Part of a small language model's weights.
Size: width 384, 4 heads of 96, MLP 768 GELU, vocabulary 8192, 13M parameters.
Architecture: no biases in attention or MLP, tied embeddings.
MLP neurons of a small language model. Each row is named by its layer, matrix (up: input weights) and neuron, and shows model dimensions 160-255. Each number is 500 + 25 x the weight over its row's rms, rounded and kept within 0 to 999. Numbers have three digits each.
After each neuron's rows, "fires on" lists the tokens most often at its 100 highest values on Wikipedia text that the model never trained on.

L4.up109:496503513525516520490518519518542515458502484538481480478509503457466467506480492524458530497559509541529547518529506477522464502476446517489461505486476519516539485531501501460504520508522513516521482533490512456544500500524487503470493516524544459481567525524455555551509511457515526514
fires on: "/", " to", "0", "-", " and"

L4.up136:504514495532522498511513479483504536501472461487462533488533524447481514498509477507498465482532488541501530542476532471548522464478540556541513542509501513511466467489528470503498502522508514502491472471502468479461513402483501456500515502531503546521482513517555480502521514543496488541
fires on: " ", "1", "2", "4"

L4.up225:537529497563467512497512517538501484519564469467473474486503457495509508456509508521482514523528505517529509444488477512499533466462506502488489493505496477486466527503442522508444558472525499513489503512461491532484555472505536527430490474575516527489479524508531520478498525480558489480
fires on: "0", ",", " in", "3", "s", "1"

L4.up730:509544510524476485513504451542511506518533458459477545549513496467543488501502479534534526474516550542485517518495476475467488497495472520455527497487559490513521492490467519492463519471487532510483448483503519486475525423500498500568508508512544517488480498479474495491507466478505477485
fires on: " |", " of", " ISBN", ":", "age", " about"

L4.up312:506476471530530490554519486515492456494466481506458470515497494497497489483549493486550442530464488481493456507529502508499509499433518500520489506471517499485520507488484510531522527534504492480532494495460508470475490496474510444438500493521551533516497514480521485504501455494478517527
fires on: "1", "zu", "d", "2", "ing", "ang"

L4.up29:457466493481531498483515465502542520549496532491491495492522507521503570497538540520508521480481529457520461486453489506520472527483486475471502508484437512457490495521496443526495529472459501536505533499515501520494504482460532475525519492529494525492502495443467519508509507482490494524
fires on: "s", "y", "w", "ly", "ing", "1"

L4.up290:535485506529495509503505519520451525509545494506527500517498515476504531517498543478495495489449534489516474528476520487486481466507464462531460535469520504470492482459525530491516506475457531505492498522463484496486514520444489490499476448530522480484480473499520512530466491501468510524
fires on: " ", ",", "2", "1"

L4.up414:504510466481509540485516500500478431536469483493505529492526507477536502526502530439482521526503514519508521468513490500494495513506473538527483503527497511503465521482488469516541444526531484474510512471429547496473504560518525488499509485487527479502500506484516522442524476507499517498
fires on: "s", " would", " members"

L4.up704:507510452490464521520531508448516514449504471489482503502535513454493536537493522485495487527465467526524490474500497514475531519504514502515515410488520485491490485500474527489508486505512517481455550465507548518481500525536517501515511527560496545535441471464480505497509483527484506482
fires on: "e", ".", "er", "in"

L4.up49:514457482504527483528524507509493482490504537509506488487503489535513526474492499511465472468502523507501529537530497457485532528455520473510504513496515498545503537508528471487469530491463509504507510482459499512476535514490500492461465495533491518500482465528464506508454537483515548529
fires on: " ", "-", "1", "2", "0"

L4.up308:568486515481548458500502514492501484523534485500497471472483519522504491466492502477494551505539482507528491464524500499495541512517535489418491529530497498503525508488507485510540533491512513469501475476495471509516462523493465487497491518542537485499469479501507496594549488530447479484
fires on: " |", "–", "3", "0", "1", "8"

L4.up589:493482495515492515509560466493487492506470493512491527519530512512500513473471449527532450482533469541540498504525472495510534462524499518560504536445453528497505453518506510505511500502471494521515500508455496487489491505503498503496502500461469552517500480473467513521525494497498525522
fires on: " |", ".", "1", "0"

L4.up351:514508498545512470489485470514534510482546520482488461504523509468517491500479487517487520493517545504493448532481517499546515487484469469487500517479523505443526512488517505514458461481514516471480496523485509508527518436491511482557471518552478473473515512489526482513498505519477476461
fires on: ",", " de", " ", "Con"

L4.up668:480493578499496486527477553465500477477482501472484507527500483505494470495456523481538496511540521517490481463472490498477543516520538494494543498494511466472511498496539460469549485492508520479516511477456478480507601480485532508488504499508475505471511469477493564526495482532429497518
fires on: "0", "2", " three", "1", "3", " two"

L4.up130:479516501504509536482499531502499530528444511478494465505504478525508527552490486501477453467485480533513459501490509463518514556487530498495483528485477543478502505516556491515487483542505475514463538503494474503528465480475517471505520508499497516496491462500526515500544519459495538487
fires on: "s", "al", "as", "us"

L4.up372:483523463523521448513501495494504473526520465506498466505589519502507515507498473523470476486478551525503476537508498499474505489535476528538525507526495516502538516521502485493496518510514482475536485516500499475503508484486493492501502443487518539527500515504519472547510493513516512524
fires on: ",", " as", " said", " was", " is"

L4.up57:542493491524484531491525485493477542476486508536516493494501508497483485476504530409482491513468530545508483504518492502497521516541494480515516497508501493528457497533544447499500498521491478517538462524504494510497523525494463490483545481493526485496499482487474505468544487520492493468
fires on: "s", "1", "li", " ", "a"

L4.up377:526469513476487526498524483529460513473470468511487491507517502465511485487520509502460493529506489525505526489437520488485526480538466492530487515491468540500542505478453492495519478477499497527506491523518435457518478520529505532531495534542501497511500483505520512465494478496480514491
fires on: "\n"

L4.up710:501510474537497454517543536479474478513465509547453521519537511438470453461495464490487482471537449517506517479541481485536519466502557476457502473486511480474516483527488531476461493526477488455484494524484489515504475516492504538500510465429474473495502483506490533495503497551509454522
fires on: "'", "s", "-"

L4.up272:495494533494529454453553477506479514513469499470489514490511445495547473486447494531486514496516504498493525512450477493504527509503498486516480526510507528542488479484493530485499489555502522477530512483515540502470530491501488530525508510502467555495483470523495540469476506547476508461
fires on: " years", " time", "ing", "ed", "me"

L4.up9:494462466538521499481489443504470468430469452502500549511552499524442491487487462485522513562453495511528449479519493484524523541518519524493489465495535472515502516543482537500489525489449490490496517477506532487523502483534467512477460526470475541505461480508463470516497473501497477465
fires on: "er", ".", "wa", "y", "or", "r"

L4.up431:504481507494548509500542500558491463495516538510527537564484484546508488494494507487509515495507490530490510473574498481484507519511526489468484515517501517472517465531495453501500519504463543505508514462494489492523441505479499546492493490500515502470579463436493478506507523514461480484
fires on: " |", ";", "\n", "/"

L4.up591:524531518519475457544452506479478534503509510515526489526525507486477495543464488526484447561485546521500487535504462459455551525521575451525480542484491526518517522501512480509483480468485545538499505485495516517484497507514475476474484516537531471494494488515503504462522535508518517479
fires on: ".", "-", "e", "\"", " de", " "

L4.up490:452528483479489509495510503506439512485525499464515531481497466498488518500492477559501530501534542494517526502487517525445522529515502517535487519488507518498502483540489502499465485552484529504442498564512502520508480493475469488532462484474500474492514460518500514446472479518526491489
fires on: " of", "d", "k", ":", "s"

L4.up169:502518491511518513532511514489467497510514507477533500524498531508542461494497504486576463524475492509539453491507497486504500540464464498458509513519484498498488460532534424499500486515497561505502511495506484477514516507488501511512526496488517482469510523503503489496515509496512512450
fires on: "s", "ed", " |", " following", " first", "ud"

L4.up401:504507528492489504539480525536527505485538520491523499505445465522517470500488522471515518562477517485535484482558457482478455501514474505496480538468531499489492508511541450490497477443491510522492475547491519508491496483468504550524510504510515490492506452455509487520515511480489475497
fires on: " |", " ", " Party"

L4.up59:487475496476446534525545544500478513478473539505521477481528517464507492506516527483495520469527493480508480498508507485492470543482504503492472417449466497535553529467485512476488514502481502511486501472479501544522472494524507533457515501469476469524518491460491540512530502503482496494
fires on: " and", "-", "ly", " of", "t", "s"

L4.up625:504498500512531482506504474470502455580474483484554520514544486504478524522506513515546510452506547476490496485541482528468532481534499463506518478487473461517507515509512475472519484540514467523461532482531481492519501518501522522525541499527491486456490482477510525491489493500518453514
fires on: "s", " Re", "ism"

L4.up25:529489523485488521527552500436528530516438479540481495503489532522484471514510495488492483545522494524518479475487510515492516550506514538487530475520480478470465496509517501487472472546511488475466456503488522514538465507518519507524515511480483498522525496494478502478548508517486472466
fires on: "s", " as"

L4.up264:517497505559426485494524519497486489510464502516510512541493509459500518513475508507456494509503459529471505485484504492519522489492488521512517510468510483491553478518509479533490477518495544523550457497462498508488491510490469510487521531511504481473484521521511550462495524474492499479
fires on: "s", "0", "l", "g", "ed", "t"

L4.up645:516536498532471494469513456514487532546464490481465469485546494522505509476490514506487492506501504542440484530477498525518498490482486489529471498511492532503524491523455474517530503503486499501502474493510524478467537465517514528535520528469509494517520509536492493484520481512501474543
fires on: " |", "\n", " Ref"

L4.up694:494530505495483516497530527519465500478506499491511487486437513486522484510528468488503519527475468492494538512503466487493456524481520452487500514492511514519506522516477511502451492501526514513485482485508496483543520531492526512486501493504510530527477478504519471506514515528531497530
fires on: "s", "ed", "t", "al", "y", "e"

L4.up719:483486523537519525452512514506477480527502527468500484488519521492490497466508494538531482536475510479520506457486513511517464487504534462502487515506490453524506517516470560504486491474520517487469491447509520491476501436442484530509530506509490469499501502565526508520508469475503477521
fires on: "0", "1", "er", "in", "stra", "sum"

L4.up500:487526458492523477505463541521532509484510484515513467498536471464509499493506502543482504520519504492473506507508423507495524516494526486428516538492519519530523488514505488549502506519498501497430457485501511487498555517501530481508527560534489519536498574508473484499515465477482502529
fires on: " de", "ad", " comp", "ac", "ab", " "

L4.up617:484504505517507473503522481477512513523499471512499527515561475502472499474509516448523460469447484511491528462525537478455496468484474522519479477460562509487476502517501469535543487518487510461505464546455496517525501503530509496506487492507478477517512501500531528510522491541508461493
fires on: "s", "ed", " be", "ing", "}", "d"

L4.up365:520542494462491501518514541530503481506460557503507496496487463492528489491516476506502528529495501510524514496476486486491518527499512458476514488495501566468476504480493461488473492517510504529504446490505523490534509521527529487485508543481509545476446559467497515497517504540506496442
fires on: "ed", " an", "t", "ing", " was", "ly"

L4.up641:482526473516495546499467544519465457530477551511510465489506528520533517502497491488509492514506454507520473524502504515491499544516473513468491497539457488504488496507486511447503529517509507497475503510484531498497508499499477489495506527468447500494460517490526447502472472463485506521
fires on: " ", " member", "s"

L4.up456:521512516543553518524492458501527496459513483518518531544483485479501504490510576485474508473557529502502489557535495480508488532474524537506484504476511493553443544502509490494479533522515510497494467467460496485556500515495500540476496522495506483494501488539503519504515493472476512494
fires on: " to", "-", " since", "ing", " –", "–"

L4.up212:539526485548442493548548469489530455548522479485500503493507495455514498500517521523464511497502476481469558468494517524493481520530483501551517476476478472523467543487467481480504501503498512472493504477464524503479491519519542506484474508508484518509487461527513486492522546477512525481
fires on: "ed", "s", " of", "ted", "d"

L4.up116:468467493468519481538484501499491503487500495449484510528570489475520468507467469503527504515500515514505469471516510536444492565477480501440496482511505508519522515483503483498464482480504537496470497544536513535558512495526509516518468507501460520475495473475527504506519481523517461525
fires on: " a", " of", ":", "3", "5"

L4.up167:487495513501498513500525498435463480503505501517468470512547512515492495472495487516543521565467514490463514505507497511505545548502505528518507511545518491518514469544508477486537513502504515461536469491486492482504489505494521529462495513486518501536528490489523518560514529500518487488
fires on: "s", ",", " also", " were"

L4.up502:514533487520510543536515509524520514494514483515535465513494516430525488526459529563482496503487490473497511506454497466543494515472494463521463437525529492478510506479469499512505456553489489490547529502507537480461502525527462509497494516506518436469481505486475546504508513478500529505
fires on: "y", "s", "ed", "based"

L4.up341:499500520500488473518513500383505515495490498479483509538490492491528508545498492502498497516502502512507569516484451520495558558497558546499453505499509532472537507547527502502517571516542492473498494514506524484526505511518502507501510504484472454474504488553556481548480496520521518505
fires on: ",", "/", " ", ":"

L4.up691:475496473512515495535502513514482498505478484480515507497510502505501476522519477491536499512490523487507487498494518493454475491508498453469557519534472524462536498519505467522502497513499557449441510478483492460522453537477522466495518480480485494467530562435507527539501498504477523492
fires on: "w", "ly", "it", "ry", " and"

L4.up51:525482503516521484499495494492507516497462523519542475491522499470487595484519468488479517462515503498470447463472484500496525512578486439531484515489516447538486470501529443533508492434480497525531532517481460507474496510479462526468538484478504508497500515471468496499460499513510447522
fires on: "s", "ly", "-", "ist", "ant"

L4.up127:458550464534479469519525452496483503520494492527500511541508466539466447504506488498519512509476482491469467477498481437498507514460462495487505523504570504458504504529523510519543464473478520511515495460505514453491536533498511530495487515495484492503498481490518500514505542522469540511
fires on: ".", "ed", "s", " |", "al"